MLP neurons of a small language model. Each row is named by its layer, matrix (gate and up: input weights; down: output weights) and neuron, and shows model dimensions 0-255. Each number is 500 + 50 x the weight over its row's rms, rounded and kept within 0 to 999. Numbers have three digits each. A neuron's up and down rows have the sign that makes its largest values positive.
Before each neuron's rows, "fires in" lists the words (lower case) most often at its 100 highest values on Wikipedia text that the model never trained on.

fires in: "as"
L6.gate218:598454476505484480455441498476452444469546558395454516424444493502537485560483454552487472492462529490533508522451467508499448491501580541459551440510542506421547488439557487485473447592400620488537443525544488426520391562548506527577480580496556566526514563442411535543487459413472535513589472441469486465507468481642567395500547495530514478495523458512524476539512476576426502470530506443432494451515526514430501514500459481520442536532567459451501451463469487515465426458466537481569457464570432522529405601500529524375473510539483556605610568463479500460507611469440433366479462545568560596539452447542576563545565494537507477494480526546607452497526606504494516471439444480453569496576524594497483489546436522559633530430536526451525542507471525559505516470457504
L6.up218:587552496458519503466489461491431447491515466518471513449502476477512519516415542513507491499570532464585465477425478501463456562533449491474508484517468486570401484452564521476519457456472452465527581537466442569444585522555352591519512566636493517445503433524528517441484498521525412518508535501530488534504505438512491468532597453517487626427508501524456453543599560530457439535505483468459460525509465544493532441467533417397429537577520520560512426442456518566552446463477437508557448504495426547502569560376543414415494506539408520576489507381511477397467471402507432477545532587603539469370478545527507489410432521529450520502526456488460494525406503530456397427540507512453463544518482515514485434517538462448487529511506555543560402617443584539517441469568481
L6.down218:575432588500571385486481524502440518543413484459396503507504543453494505573427533607526483445546505523482526521453601564514475559499435467396501537438462507490522516391502550472497450562479493442429560533457533446545522483459469513502405504525557489589534451462520504606499500508467547449554470434470512479498521516561527494528478434505486471454549450478530515452531476527514424523596512529397476493474549507514581554592549544479485517461541588471498473534484626548499528414456395447480468470536560488421494550508460475442491398460582501427476555519515454422531344386500434535521479479510524520517508475514553521495467489567464473433447535371543513525396427454517486488458492409517491553433520525563455526545570434512508612520557527485651537558532504450466459467479409

fires in: "an", "would", "will", "may"
L2.gate607:506484488425462455531601544487531540490544547619446520495503470476458506530500394408506398563483502468511607527541476484523473473569524402452505433518488579481491411579470494390545469500516483533568436596404542531554458439526508464495470505467538547475483525500578500486475537521483553539453455489544583416678446425552556448503540416492514426476579566428526491529469437514492469467498573501501453461523435485529501417427404434495478512490512584560517415538504498513521474595564439517490564491510558496517411479525410434517592523465533414520429504480519599459533446543486494390408503426600500475514480567525464488512469550486465510461500599605512497525514408449464572463494496513464489545518536457416424562542459414557544442540511535525524555440461489546506457517518450
L2.up607:389584514557507559456570532442528522448529383425617535450557498441478461496507525511470457468554519535568525603521446461508446534525458456450528572544421538531459544523538513525450504445438466442597493467502495427484529503445512488579532529459489621603507536570589378625465476386476509532506494598492473555546504485482502486568525377437403471469531519487522485491518444502470441443530560601447431574516516479496436542425388461559479484513507405580467490466498474547490486506522473510430526505525382523454451445498517515505548411453547462634557537498503521528479502432484477432476546495549434502453384502539506452527554487467446451455447487559498472507574511518447549424542548519474469480507455520567511505489485554498445447503527546444480524553476414571543563465402574
L2.down607:528360501562428455497465574451573490538477373480512556545448544461466468494506512518501346426453471427520512551453500444502438406442529555435438522620481508475525503588490570512530523506526431382586467570514563457461465476486510516430517546622433569479576441548474485508475495461574401491447483444579477482525576504502506497505543469497502521405480486462520435539550498535520378554496501618558553500485537487534508496481533504547492547455485559424396491463513499528534504503434513503366512485540476539466436540539488556509513522569528499458491547461468496420517508558487504431445489558495507485513458461519386516575506401466488474476523534640492491511486478472466567456508435468479518553554496530342437579525522524485527469557582473468660536517458512482503486504528555

fires in: "as", "named", "name", "it", "two"
L2.gate521:550556449541576460534495594487484501429519561519609584497505493402500554494447491520438558563503483583469512581555505438522452487564487482511472588477500552491501406460542477540442518551447441469467501528507514486542545484505504481463489535426516504469507518521467554516501596561515465506511500484467474462473511518625555477552513465512474500429530539457551614524529540417552364460500474658475575470468541523440420579461454539546572480536599523462483571575457484423404533489666411458440461459481511542529509486467449529505487457392585509503421450484529489554501541463523516488519502430507442553530460424550474519456437537536528551505424473494478508462447504493519557507551443423551550465524436614481485421525593448545504407478447547394551513463490577453474571498383437
L2.up521:458490477425489423480492515559459445498455582584514582517524516472477477512533506448553527519555517561419537530522496492499541429495449575466434584444513349555517461457473392504491566529526432486467490582471496483490506457560452515489453376476529574474430508441538524428489566497553498503559476507499540522434535493534526481531608434613453476523491450520493573450423556517433470486548482558553542509627509474449596495478445651456452456544525484495468475460461497446491529568598449445470440520475437513499434551561571559576492452528564483458411521424559465485505583483535557483472510508404525549502445468460503457456548501458538553385453516501509503535433490467453561534578442463552534509447380438505535493584529484581627525504468486418478551573638477517478489484481522
L2.down521:500521583498526506441612609421489509445513432548493516516546550550474532423487549496489511399539391454513452500412492458529491507539483521488587505564464392510498474467478540423520485489490435496428468554494582607510498447607425553499520469522466579455534571535507496491437485546433469479517536505490482505456547545538484534527527507450485540513642398411514425558586526471554487452378549533547554511498448497591527623482444493531544542573421433457453584491463447536488516406519465496482469546472590525529486546463464536528400416439428487538506537464475473437595460438480525539469496527435432509486434494495542489491495532497485500530454437514554440454534377586503481538569609542471507519405459442541437571508572498535476469450478471515624602511453512465458459539548498

fires in: "team", "season", "championship", "cup", "liga", "playoffs"
L2.gate552:549625480494550458454515467545509448560560538529514615526507534543499451527431457415565402524605520534474382537520425445479522438477579470499489557520488480505438516513516536493453526459415516562538526396508486478462612558512489484461452539498506504484520511437558489468546406502505464501552422456510520592438494487496459471548527493530523496453427408566486490498406433479506508568461442503463496505458415508557437607466428526519499574459493527519656523523554479535511543483456440521518400483461559584561513523466542511559477436567605437508544488424423500513557437500464498502496637503505560546486468483526440510517447441468590474483385514428412496481489566445475516463549445478554487514493457473483487416427514514547620372468542517449529456513556508577469509526437383
L2.up552:493495495520409452369543422472464490513458504550530582563592529614556542490462485352624530424492512596507505547493482509531551487540499418475481550462516528467472497504368565525562505430471516502525518486441461472524525485387463595596467489517449475473474508378671470529472585540445451599515449518515490542543500467456417465531473511467510456560543501591536483425545542459523511509480503460441459534469526520487487515529531546451463518524487573473504473540500446539563533440442419404490493522494551499467491552523586508481569496575537465545580424490495497383578506480440435568443489532468499475439442511546455539518449501509653563548522459572477507523526530472566419506467557454478450491465432428458567477427550555512469440472575506533515460561521514423479529451508424
L2.down552:525456482431494533493574478546481514446448490452466493427573465572561548375480595544603525504501524503460557517474500461537514451459411540549482520490437558518401544562460550524480472457535480494463527499457580604548481548410471567477584553484477484434460463469517423576534524409413538542524522498541513527615505535444446497499458605516534530503487538516550390518546454513445527513572523468530426521539428520392543457557503434481460486585508474513473504478551456451471540412545549406471518497485473433451501599454354516495454461546529468551538454438525415569526526470429506554565427497504442604497464498455462493484494523528590461433583464457384515512501437636502392565440547491487462528467550500520480465466479633515448524486519482527580503522498559431547467465510449

fires in: "a", "as", "and", "was"
L6.gate132:519509546488481499646389487477516571510521458490430526537476426557575675546556521500506470515467558550535444439380478529539521414421499516489439488518537481452590458483509486472531473541540501578551451477480484497527456568458502535485580528449414520502397495532509541522373451451445498438517513505553490460564440440482435524551435530422487581501506450375450500506520520593425466415607497515531583486503503445565493563512530474508465461449536555470530459501565578568509442496415505491492530512590519552522526411505513521531482466506547518529458556500439528337529418500518504492489466456579489406565453503497444589461506604483547579529513443564503532464529498525471468447524501415362502559513420485490494526473512495511452461483486577490525523537416563509463508384483501
L6.up132:493495443454472569555453420450504492488484515608481481516479499613520538526506493527504506517437494552492518559449484512441532402556497407478548452461579464523525463497480442583528416477548459478498464461527507436570468564352538544512415512583454505482377518523572507497451427453573482540514501503511578478681470435599446532527518421381537441560534549428530556494441520534447401497590558554530474646509424499493438478494557550531457416472453531369542531489453433523511465459442500475534461460607452453505498505479515510486452502535421496544499558561493465394525451554528453530492587520528532434489525486475477462402528521522389572550507471509474512507571435415483480507532489462411510448438452515535456519495516429521547536522496560473526536425458491482527507418489464
L6.down132:526535489516466505573346510532403515462474478541555507524482575558502532490539542468367491433431517518466538529548499567434519549507573475494544504525464486478506527471521518537505510425581507425577540494530390560504460429466426562604446442472512444418541461594545441542418506491438406433498521538455493500553481477530475459567522484526428447484525509509513457430547567507491440459551528599495574514531553426537496563481469566511477538465535529498430472586506596444487514499449447503467439479469523479485389451411501510510560480459554535491528483492451545435489504508466512535520519529542453482564514575465547419524539373541495446471510464475449558520508565483433527570414472407362441481504441434588556536465398501489455440509496615555491512338581452502464537567519450

fires in: "that", "which", "china", "who"
L2.gate338:534461516520577574486475547456608522561441474486609522587504480543490541476522453483440550481530485390486530518565569444508469496489457455515509467393453540499522431502551508497468457444543590541522469435526465489516460456459464566448536449518530524580560443483469475531504543547517458462440493494547519428500511493551566369493509615585573481524520517520465538454429518564534566461489533487488561463525549454487537479544510432462491464468485424411463482496509549484512362441555588481627445531503482552514530485489400579515493480373517571492529599433502471347509459462552503442471474462509500533503501509574495383539488624447582568478515488564506553424515535535536568533528498557451571524471505489473505462461497528538475604540413590416487530488434425527555533451518627
L2.up338:427359560550491412442545486574506428464484412509519573398480466487490484564514464408562477587512508463492542557544432448473512515595485491608455557592488460437513524531465511498518415488546509553574474470494428432516585661498496501480491384491498528521610578522522574451495529490486407505509478511487574544493584465464451461408477562625497396455548506494457500460491456489471531512503506452497551458493505562590530459506537482504530521446504362479482494542511518521418486476420510492463507579435542552453488396547466540485497472427464446568454579536512567469463504457494501451476477507409522539546524505539557435469519500450527415420552412405512462529507596577439486466532458542491516566503418582494500506488446560543595500450525480474453448491471561448480508434483554
L2.down338:593581535459423523503415518512522564505529530423527453509446529478533530511502570370468556512516549463571483549532491464490497605543509507441441500535521475541506381472478488517468543475542505506502470492499503540460432425627503405574448569471583444470405526500551507505570513432450522520481506519512541441489489486455462511486512416449629446505624505379560560478498491517498494676545513590516416501506499456479460508503542445458574435591490481528501503514521463494440446547521457398522377499478459450556529574517425536482489470539492478452483500492503485507514438570394571571444452569539493487466559517514480555580508596453551551470522489486475463505552464515507507459545481537439504586475558464499577400508490423589406529494467508472595600517569451531527593461441548

fires in: "the", "did", "st", "to", "as", "was"
L2.gate376:499536396528561527485502533474588425502503498484513566511533510498639596485434537501559531619528553418539464524412445501547517502409486585422574454494610561557539547539470407421492554505594530486486523515502471373521450472488427475512462515489517450518543483475450498532477554429564568523472471493538531518667516487508569531520424484485472466440598417550526513486573568486471502481517403469521473496470498510552522513506501476348520503503434485428491470448535461518578519462490484445479466468541539491551544458539467568478542525564515544561513480508596452455484487485484439475503476440512544440523536476463590487469425436505447567436385450482549494528548496481520418433444511441437447506541455434494450612518564534499473447381444514499567562579463487471434467538377509
L2.up376:426430443444642396515442481524545513581504531562484524475455516566386425531444562567497549495480456466541524440579484472507518475426466406522440458457467488506513528460503557491507491499417380478539489474494458513533549561488504576559492480362416475572515594499553624455482528471408424526473555514499518545576410469416444499413441581504402603463560451457430523494487574509586483556583557486448485460480527431508510495462521577512516457355557504487433474579506520527536517501462436539568417579478564463565546578462572459476572480537499581504501515502503419474497492480556467556433520447548534510496454500525515503529439502431468547516480476531406479474562528529445536525529540516455476546514477446513509489518404404508458552450487525445444485506514595567547494486485448
L2.down376:496519512486502483519566476545449545526553411526471462561584519592512453461431589408594459498503534377471539492478488448473555505555468543551497426517514595547485542535362519391502590519537441492450471465537384428497465535542469392480411526532520518528541511432527451537529466443481489553538444506443491451521506492548543493468528427496573581459489419570507557548542517496458503538491567472505459542485495439464499477523486553522532441478451614557516544455461429422478493398482480604491541423433484460472390412470498529492427439458493566577373524430542502490504473464447539533524531484465462447552567464467540464528523487495439459537591567484503536553490536595570609494484539445445507534506464507406513585485394539519445503511549490513549543462504479500533575350547518

fires in: "the", "as"
L2.gate49:558521465431519549589485517423506486544463576549569510475519594468445522553446477536472551522504424477534405477476413427493429425405544457536493587541503557608537465464540521534531528544517455449454484536507595472533500492479485410440525542405486504529545517532524534499548491436490523521498506562545532584536466466605523486587554457604486526514444426449467563517479528562462455483556520573500523541538490528406518579566489447506588466511554492494440432397400493503485508443465477509448405454543498532467472530484499543462505566481483548584455474450446463509541628473605474505459410420578576448515460497463545451476497526491425531501504536435509427601440542435535501588475535439513454440502505412622424430491565554486494498599446574442541417471426450528459552536478484
L2.up49:540538479463532549568399493405427474512497481574495554493541559379505518628439481480498441512552545566537570495498393459560432452473535496505442603460456452559515489462546520495423543513491529456476560514498480541524472410471445420434531487424537505510401491532525557403546404479415588469442465371551562516509478515435468432497487503558531484529456428476478550547441525530425530566548528456443481562599498488497556528536513467510509513487525474500457499462481449481441480443472450544482402497484478510455535526468462502453501534452565525622511428483455529526445651509536440499460541465569524485616485430440652463460522469518424482548427476495535456462481505532503453517527532520538434468495530378467502504549599546463539391571480554558460392464464485517468467452486545
L2.down49:569424484483544475483514436494491535422546450439482473512479442506501512487456503437517404493537488494524566483439476548546497429498481514486448598488434548478504526531510591451474453517514533532517544478476488501605549490533511476528518544461517505519509434481518521527495393532508478453503528431519478485548444476447486503527469474563481516485522461504531513467489575534505544393630440492466466533506540458483434488568410494509462538547432519525487529496496507587523505479474536436481499409521527519469440502481505508535478489488525578595481427486476555500555515415528529506461530511533566476459406501503722521519472493363560486481487463508499444534468458455550578516427506440504472495532510453516569617516418521496559514512453468470868521537534521461477547493568492

fires in: "was", "is"
L2.gate610:444542387554490597629508485452519418515448528541453539591527615554499518437520541420473487544390480470512467400500555509557549525543513567536492454469496458469458533464551521501462464469450439532562538478494453440496510440487491454469484555512529478457478479422498526533458515468469494510502504469537477524521502502553502453564524545451596470423488450466496545482468338468491404496558527473551525424480529543559462490578529498558557495451547515389432428567442448490463457477467560455465557592505466517480545495487564574488557386479574501442502496497571590458517547435550462533430465506503457478535464505546549597483517403547487542511408396510556467492517519501459482528534496446481487456571444435578555535541566507557447445446476481426490449444529655407390506457566393
L2.up610:549501548534517511496547501505567475489565556440439461523415509495371408488420478578425595492458453405559484446505472549402482372413499471472467518551532501501448422405526498422565502440431472442496596467559518545559426593527503490542511476503552451534483409429519524453487386399503434506471491440480535549479587480443499522532485479449489512502568540477460537421474452557511535513548598475447496512480528539534480562537441446474519515535511417507620543504487459474526464525520587510461470490555512516460477526456534392556368520440449468482479596464493577451483442468493503485520506489473460431533584528479550486493543483470600487532514491520429520454526500441588510530506538474429489553489565474374528511447446414497514437474496595491543550617528441486641499523442511
L2.down610:475481474525465488558525487558531505486531571500351508490528472478531526469441496567555492517411623444459515596430465488389548494518527488479499423569471487587547453528530497419572438444463509434465482509506546551409507570493559492491432561533434532617560473565526423436546454540427613463667480531572397560502537460423601503504535493485488520539513538537517549464475495437474407383553499555552596479520500518472565506533421496546448553540508502544513630561477501478504402484546464501542495501592475563515551475522536472491498493526626586567462470581391505493478470536528497491540499475428527431529492460518605465559509548456436510491508553537484519495538541474531504440520492510467531546506481485430451463524484448400419594501454518473458484492548460562425556519480518

fires in: "as", "be", "became", "become", "make"
L4.gate532:474480489509458419649476536416400444577420527507460548414486643589498526535482584499484500462490491499481526481431445497491545513500440408507454458475494562520542497440475506476565386432401537503510509440515520442523405561509538479467462512396541474570452457477555454541428470532472542484507410507477447490516500514527554534519474487545444502336562528480461621451498487539508513502552503450494517440441434472480461495543575544467509484538541555416506483543600542444469561546548477520447480512504473493634423451508499535569502453451440479590445555542514507527541513496461574401422534520572588409530492544508528450515526491552506549594560571520471554446513563510487431533469499484443421565465451514538514540586586535562499468439513635447532507515567519464536466450534496
L4.up532:569511510455505503525414529486515412490582507424495536579465552456530524586545530506446526562473536564449474502405456460482387497490536502440545460556557519531456527519457471511434514509532469612497478438573443556561422479488442472443485403515544464487420448483520457559599452473653533588538408549523518561439536559403521501520470520438549484570554548595409552565524458501505444539453470403490501573535478534477487561587570560528586478520497499449449510469498422446458498477473512439529546540554459539589522433479445532586576596518487505559434543550525527472587500497501457569496560503530556500477533595500423385514492469505428581426527430471574448530500591495424448495524528460520496495456505506435471506504534532536421526445359512410504446534486468496463512457470488
L4.down532:463453528501471514505547442562539440567476464423509436512452456511430427469467467513476527548419501515494492517527510507418478595425466481425441490483511515492450467590598349585411546491492465513408502525547609505545450468480497447520452468534569420409481545451406524487549640511470449460506414524502530483469495502425518530473549592485528463448528537510469522477478560550499540554573364477424448482540533540513501484426469551438464496513534492351539503433451581446540405492463565473436534491445565421511562525551492479529495474513484492527524479541461489482494485382523498509505425511510477598519493540484618492466513449467533551421472578466388459574530467551474530519465570534480538412504515424490416504540549478535444521489435433535646430469495528592540516511540481

fires in: "to", "in", "commonly", "directed", "book"
L6.gate308:522487445505524448505431426505512519463412548573590536451487572535481591462457499462518520554427441417489518521391512452497576547480453478508557528540516437597462495452519451544479430532545536604555552412459552475432494511454518480471536415553519467447456541465517495437466397499572473548512550471568556515494468467532432541502438427470335482471486490493532431409433397493490531380463536555511443485461592481488583490485539489532476615551514514506514472470426476516502509581472453486615556539552443488512501511365573462506489449477492450406490505516552564569514482522475507548368521530478486520495478604479504554536458440489473505460583521488429509515488421461543523531562546527384547480522422459532552487521444469476557429536533461535416366497437472538539508432470492
L6.up308:446421444511486506493493520509506566479531530472458556464418517468404542460464545484453580521538565510516478528462455501488492523470501488479569417543363406522455485537561504446404477526480476620525505407575479573608593569523561514541492523488559508535585517541551476498467543496525514522500477487477513524488501458590471565498514534553498581536491460508455518556445504504446450470404528438467524532572439489521462520478465580540579581494548532469545542520546450463532478534392540503439338513423402577543515584376465448420422587530536500473528482431416512453439448471485529448530453556548621567453495502470567509365515507566558438452553508565493485519526511507472441493473428453476517550542485579436430535436570485515389452502543446470471488577484479473455534514587520
L6.down308:535459467525543424378540446495456518499569520530546606519516568451490502503558437519517589552358441563458525432519447476499583480547498512555479464443478525480539580593508468475523499555549496545495589455544513434552505555464479537432544463602472638523614497479447492471521485437477516498507469391557517535519470563513567566521427482538444591484488464470505475490504483469541435492530475501603431451484478502591581468504505595561574413640553473476487382503519498507527495508567516481505484440492516476441528486438507501551498520560517487531431463501498485473576556410421474380493372439546511563492425554579439543478563536534420463487539474478546562555525487508568560543513538485463493605504542509528497501481390598488527498527461492592455495473447525471418548451487551

fires in: "on"
L2.gate551:406394477522548473466504473591556462473466431350573535458427532515486428559547437546546445582556516415442531486540468486518464565544500549510500497485512497536482440505501500430602556541510522495441431544542474574446555426500438537561446523452484424526476496586431535550514437627561572470606499537554455512480526526461569517533498494480483459467483484605586447564545423424464443517581537511434494478545579427487491523514624467422534469530463509512514425445581543494459517506428534556442482517486571500574490569553557493502469538438524563512506572502477469524408429537500514427488483545483489590518500493560484550452475452578511409416559467485480509447522524494491550564534508508453478554424559472458525504582449450463440570452478426451534507591592425538459515402522565
L2.up551:550439499506468435447514480483440468525484455477566521515521558606483419530533481524520427521456467409585455450518550410491500480478510461486619530579546569507527547581448512443504523452445493434564531494480482598542462403535594575537548468468564530470453415478445495531483517529365515516422554461540477409422490427547510572591540457531563522481473487507527475516540495549492410581560557400546603528559511502481522565480416418537521610531477473547515479542468578488444414431449423565504598492510551493542563516515634585462517481480483481592525502498430548547413500575479458567513495518553530519579490423503600584517517578540485597587557485531538489438474498546551525559457497583520491521455575540490505513510479529483492564538483553464513464432508454552439506547479482
L2.down551:449484502464488458532459528436424496513574426496427489480429482606451552497497568447518470471547537486579502529583498477586508456530581533485566461543473410505476580527476536633563575527546493462439437495528564521530460534527579508460509450449526458417516519445509504487536467454524497538462537426527473487608471573593538484506507451528577481507505490504565485416477483495461418492498548521573499520601501486380492472529493515621497494519446493538515435497482553490508372461528373600443437559554494525570524503482547500484522539514502447550551485459482492508473459504495509559447505504545573567444365486465524476516534544425523548588490591474539430413490520634551483586525558572496541678517538492472540470557527513496482573536467516462504427541404445492501452375457476

fires in: "is", "at", "was", "avg"
L4.gate642:497484540469504572511453600530438489447533559496567511507478512521442464427465554449386490430485531464487440399542509474503502514508589489497486478508464483525451575470526512472438502517455616468566504400503584535504440544443571509564584511559429482487497451573548442490545531393466548552485513478488529415459484554464423502570446528486537524495565499542470510368550489546534432448486508526456470473530514564530498585472474497606442513585529436491499444502505579527491412531497517522487564456519450521497511516520485559604512495482468396424546471357426545515550526463440532477620519467507476491478579507465439419494518517478518460559550466513412486371410582512545465515530490516379494559457436479501568499496534552479432358475513471481409569603483575605500524465528540
L4.up642:521475570506568486595524491540484524479616522554469569447441543477567450539481479540469512441508495468554483502531543529386548447434511402451496545410467536521482441575498448438588519512500583476470566522582452517500535630564383522532472461504445467617595474433447481369496546483506511503548534472525493505462506550476462519523403472532502615442505465460495486449463470475565477433401470539416531466429461488490484583499463600461518469532525392540462471525450574497482427459584408544513466515426559497485465542566472504564571543452451467521546529537456482619507542426533508537461511451481558466510498463534573503549430455481454502465552513555563460523460430559499599513490574503586477407520401458453510553567472536471565482546403464498410450529469475530555527446455518
L4.down642:551554608524594523522452437501518519571452516472489515487470458471465514440480459517497508542475586487491505445489537521420499569470550454476571521445498480510504462570529441468512459402587546373490553467435486455528550480467449526522477538540460507573547467647466488568555540446490520404538526438487552555599397489515427450498547480505519553491461473513553513509474426524520530519497435468523474479488387500492496524474553402510392526421407539508449583478566597517483472503429567570608572452545455522471540529512461429486445512485537465494428541490397519493433564447536495504588524423590536516512560512534536548514574437535514504494435476499532396620539600491524585507589608535412551481496492510510523565503416557479485506488469510449397469552569396489492505466489410

fires in: "as"
L6.gate33:477465402505432405491464383519525591525463512467570575524502504472470459584474524463472523444540549521501602519493520397459523554461496406601484567433417578478434425510517520518397525435455440574547593503515453470535516493471466455488505525446498479537489416546477437479430535450543527482485487542411497501524630563554500464510511491506575513478565545539491541531520479507471548538470556501389483554483520491596469433543497546481529475598519510448470495511483538515550423484422504434468435506514521473565513553566451565462599442472414594474456520504580464423484533567476631464429476436514299526492462542470514513489424486511480484538545479480565506516442479485572494464488459422438496526516399464485513497485536523511556549387534572465502521470469542489452565528573610
L6.up33:514500500554542449556515596535469543417527501556484559513548492491486462596526480417550564555454518587533554482488517453485634519468553612560482545497615555517482504547505507500438489493530401578435560472429569466561486496467493603511407509504487437447540429550517450610427393569487463486499473383444436485509470547624465466477539478517514413453514465510489534482496464534557594412430450481485571522510510428541440450544545560423465502519460538428574504525519514501549536459448508491522533442494435453553484527512531543549546421478471501462459457483570472511469446526495503442502456548550514644483458537509532596485414517476390497488493553497551478506520522470530539510446463449517586450411562497619452511537485533507629434503437554464431527469439467550462545595485448
L6.down33:451452533485491553492506534510445527498489450560464405435531517412571519527425449569511566468493470442516480427472418581453513572449533432533550579454531542447481560473477542504589545528603481572460487370518569510537547512474459334466533421563480439385424567503517485536506540481424508543526443519580389566472447517506474482491478582502529481450453509371572471477527571582500490480504535469404492478500503475510458412502501485523441495462498490503525449575446456545493449445529495569568535495515407472435582512460462545457449437473511451482553591484478539573554542452590526568437507558500474470516478529490470530593513462519567489464563636448510498539561573545400541518492551509474505435506525439486441478602530496546437516570418558538481543546471493441476553537533587

fires in: "as", "hegarty", "to"
L4.gate243:580496542575433445531401519504485475464458550500455602506480539536514492568525486490492454454484541528555425488558421517511470520544487490454443493525588520450551498391520500548477477467429544538444596505444452433459555594539505499513538482568505473556486444495568525493565494593439472457476456491493497546437448545509501450541487436452456564577444492503581550423429470558473578500494482509476539497499575525504638543476495489520528470515574460531523473442532521497521453562452430505562488570463430565550552486499553428523489452526544557568491483395421557569412564422495505507505508484482499564561460434537506550514502509521412524417459415408479464475526598512608410514587429545392437633492355500560490496583537505540504525457536403442606486504412473491506487491481566
L4.up243:450546461446535590536495476508553501570480472463555557550481519453491502585513478387486435527448538522506468549532444517518423482516521485438459495519401478486494507518565532451594508544569506605452473468416470566552493579526541473507617573479433430550448490578490534447482431509463574475532526496463434551498531517497443504483541474487550440496554486553543535526481477594451469521484461481537293518531519507394514440548502440570527473473448578486533573519506572421515442432483495498536510475493510621509576534452444562535541572511532574542454514517453539383537512478550402545439408557492412498498433514478551574505499480543460481453549512406566456603414487549494422503498539524485482506546489430518452509379600443539500497438526479526470483466588620452508521571453537
L4.down243:509496475555537506513563480482498547516449564572501421493554473516482565447463562458418436516491432447511481569535494468479494487601441487564469443486515566511502524507518450575407475456444486507392491490520389511536483433472478477456499521507416507607542488519503577467551481521469515485490606497468502611465531662431506481460583454513460517402477482507540466502542546443446465532543414535506384512597517542397521489480482521638565484555417566473517512373504545543438489461523497414497537522532475494558461535502524544419511562466494561504571527457452533496428516453425512651484506475452545386509447573472670547484500469521486472524495539528472469586425492496557522451498518471536493471617419521519451488453509507540388556501505492448535543506490535555539570514427472

fires in: "became", "become", "formed", "becomes", "created"
L2.gate591:493544578548505495484524534442456504479426432532516488560537493523551586538494576476496509471537489458435521469521530495384593531461470493432420513550376593577512446416541640470556492550596475525512513487609480433482496546454553508490545456453481463451481446471473513493480404451555471448487439480589381461461523478608524437428511453469484453470563411499494513479525401505510526496491525423486523532459457386451422548506601521443473540516529479486550474503452491533497536496565490422496526546531493573466562541500503557571571561511549466556547540597573489445524472534455556517548485556515511530449580478540528513467490594512497532503573456502434538596563539505571503606421502487459498452578507545446550578576485444478545557494497522436574394419578570404466550530501440
L2.up591:527520533521476445499472465459403547571509536505500513603541450539558488510572511461482524504514492447486502554458596454499402505566439528441622442447501539573456491446412465455585502551560623500434462594534531419504584574506474494478515437506479433474496430525523525495465566463487498491518614512528433457418509492443512497556527563560515468587538494567546520525597451442435518497515469505519527511459385502429494596448498451382510533497564482422545559488555567444508597448461445416540482502434509424435565515561543545463472532464541550501542423553489409384523476486376514491495562508600446528507450546624564492430460533421421436444549487582463507457497480512468536491488453526508446520520422501532502514498420443516449522568539544483524465399494506512442535553493472
L2.down591:563479520554499523563493544397505446567548505424447564477522535559520508554543494529498546510511408622446535448492485507501552530404528557509548533483455600550507522525444451515422429501449560509511526544428501521555485542463439553514514518552497444509433465572496478483401507515535409383450525483432546552451456533545502561501605539512450524439467475501490474510564500499482444491505491504558526504499510572397550484559455530494530496482519510417506483503507504520503401520506443512522483445524595461553502479440595538535484549504508483630486500480443430455548424476441620492485471624493565460461498476591435519417530487370469518508470450464517539463466519501627505545537409518581552441492513510513456450511532494425539489467448445471644526519378583542511464315491453

fires in: "season", "cup", "playoffs"
L2.gate196:412574514501481530453546454566416502499520536486528609452519401491467464560578541551424448409456547457418570406556530527526494559453583483507479482509522548465537485562438491416489506488417493489502555491589430485585510527507469447501611487466355510548483399490566500514524479466517537500552462529524472501491443519460449481471502570519469516409534509584525477578536558513422441465396425521460594528488439514535589580571522543506540520490478523438533487528571533533504566431536485530514436540515590598519440556474421413475491548497418484510495608434461474506431473381519428499463496513562483476453560380484535454512524471461538548445473507476510490363490476478423477464524454481532516537605534423478436531509519433522505541445525569452497447413493519476523423446483405
L2.up196:463575506478462457485486594438533539521603474496477552542570459547443529530418421358496543535559450430569473556443508501465559480429600413459539477528451497629474559478546621577643538455432524535428471564407505573443471484485433475492338474559525509493461453502496496349546487526499523527513548503418545402426563526513458482588489520391538543520510471462598467452581476519513508432509474444489381504513469458554412486386415420447450531452530562505531487441455463451486477423446443459412541477506548491499444510530521483538416482509464472529462465557477503447530501485549521493559523465443483507512549521507463499497609410507509479499576478473449460490573468488536508555467465466502475464489487521518521420519501533461536502536519497526518504541527535481438544446563446
L2.down196:538541478490544482479542477531475432492493487606633428437475501564471540545504467475499442532509474490489453550493520502495569553490444618524507500512443538491521447532492562487519501506476464469455570543509471469515561525508571500541485473482470466552421571538395511367487473414509481522624443570593621542483464475490552552575546512505520599572569616523537382572498512534480508396503565503477489499425420430527591450565418417459513428576547467501479536484433465493524551435567469439547536485486552524504475409523564487484535462456518435585505459498471506525444422561478419469448517581493477560418523490527645445537535540605473565444568566569572469573573523532607425528508511472539469533483483441479521444517534479500540433476513523559547491547564518510575516500471510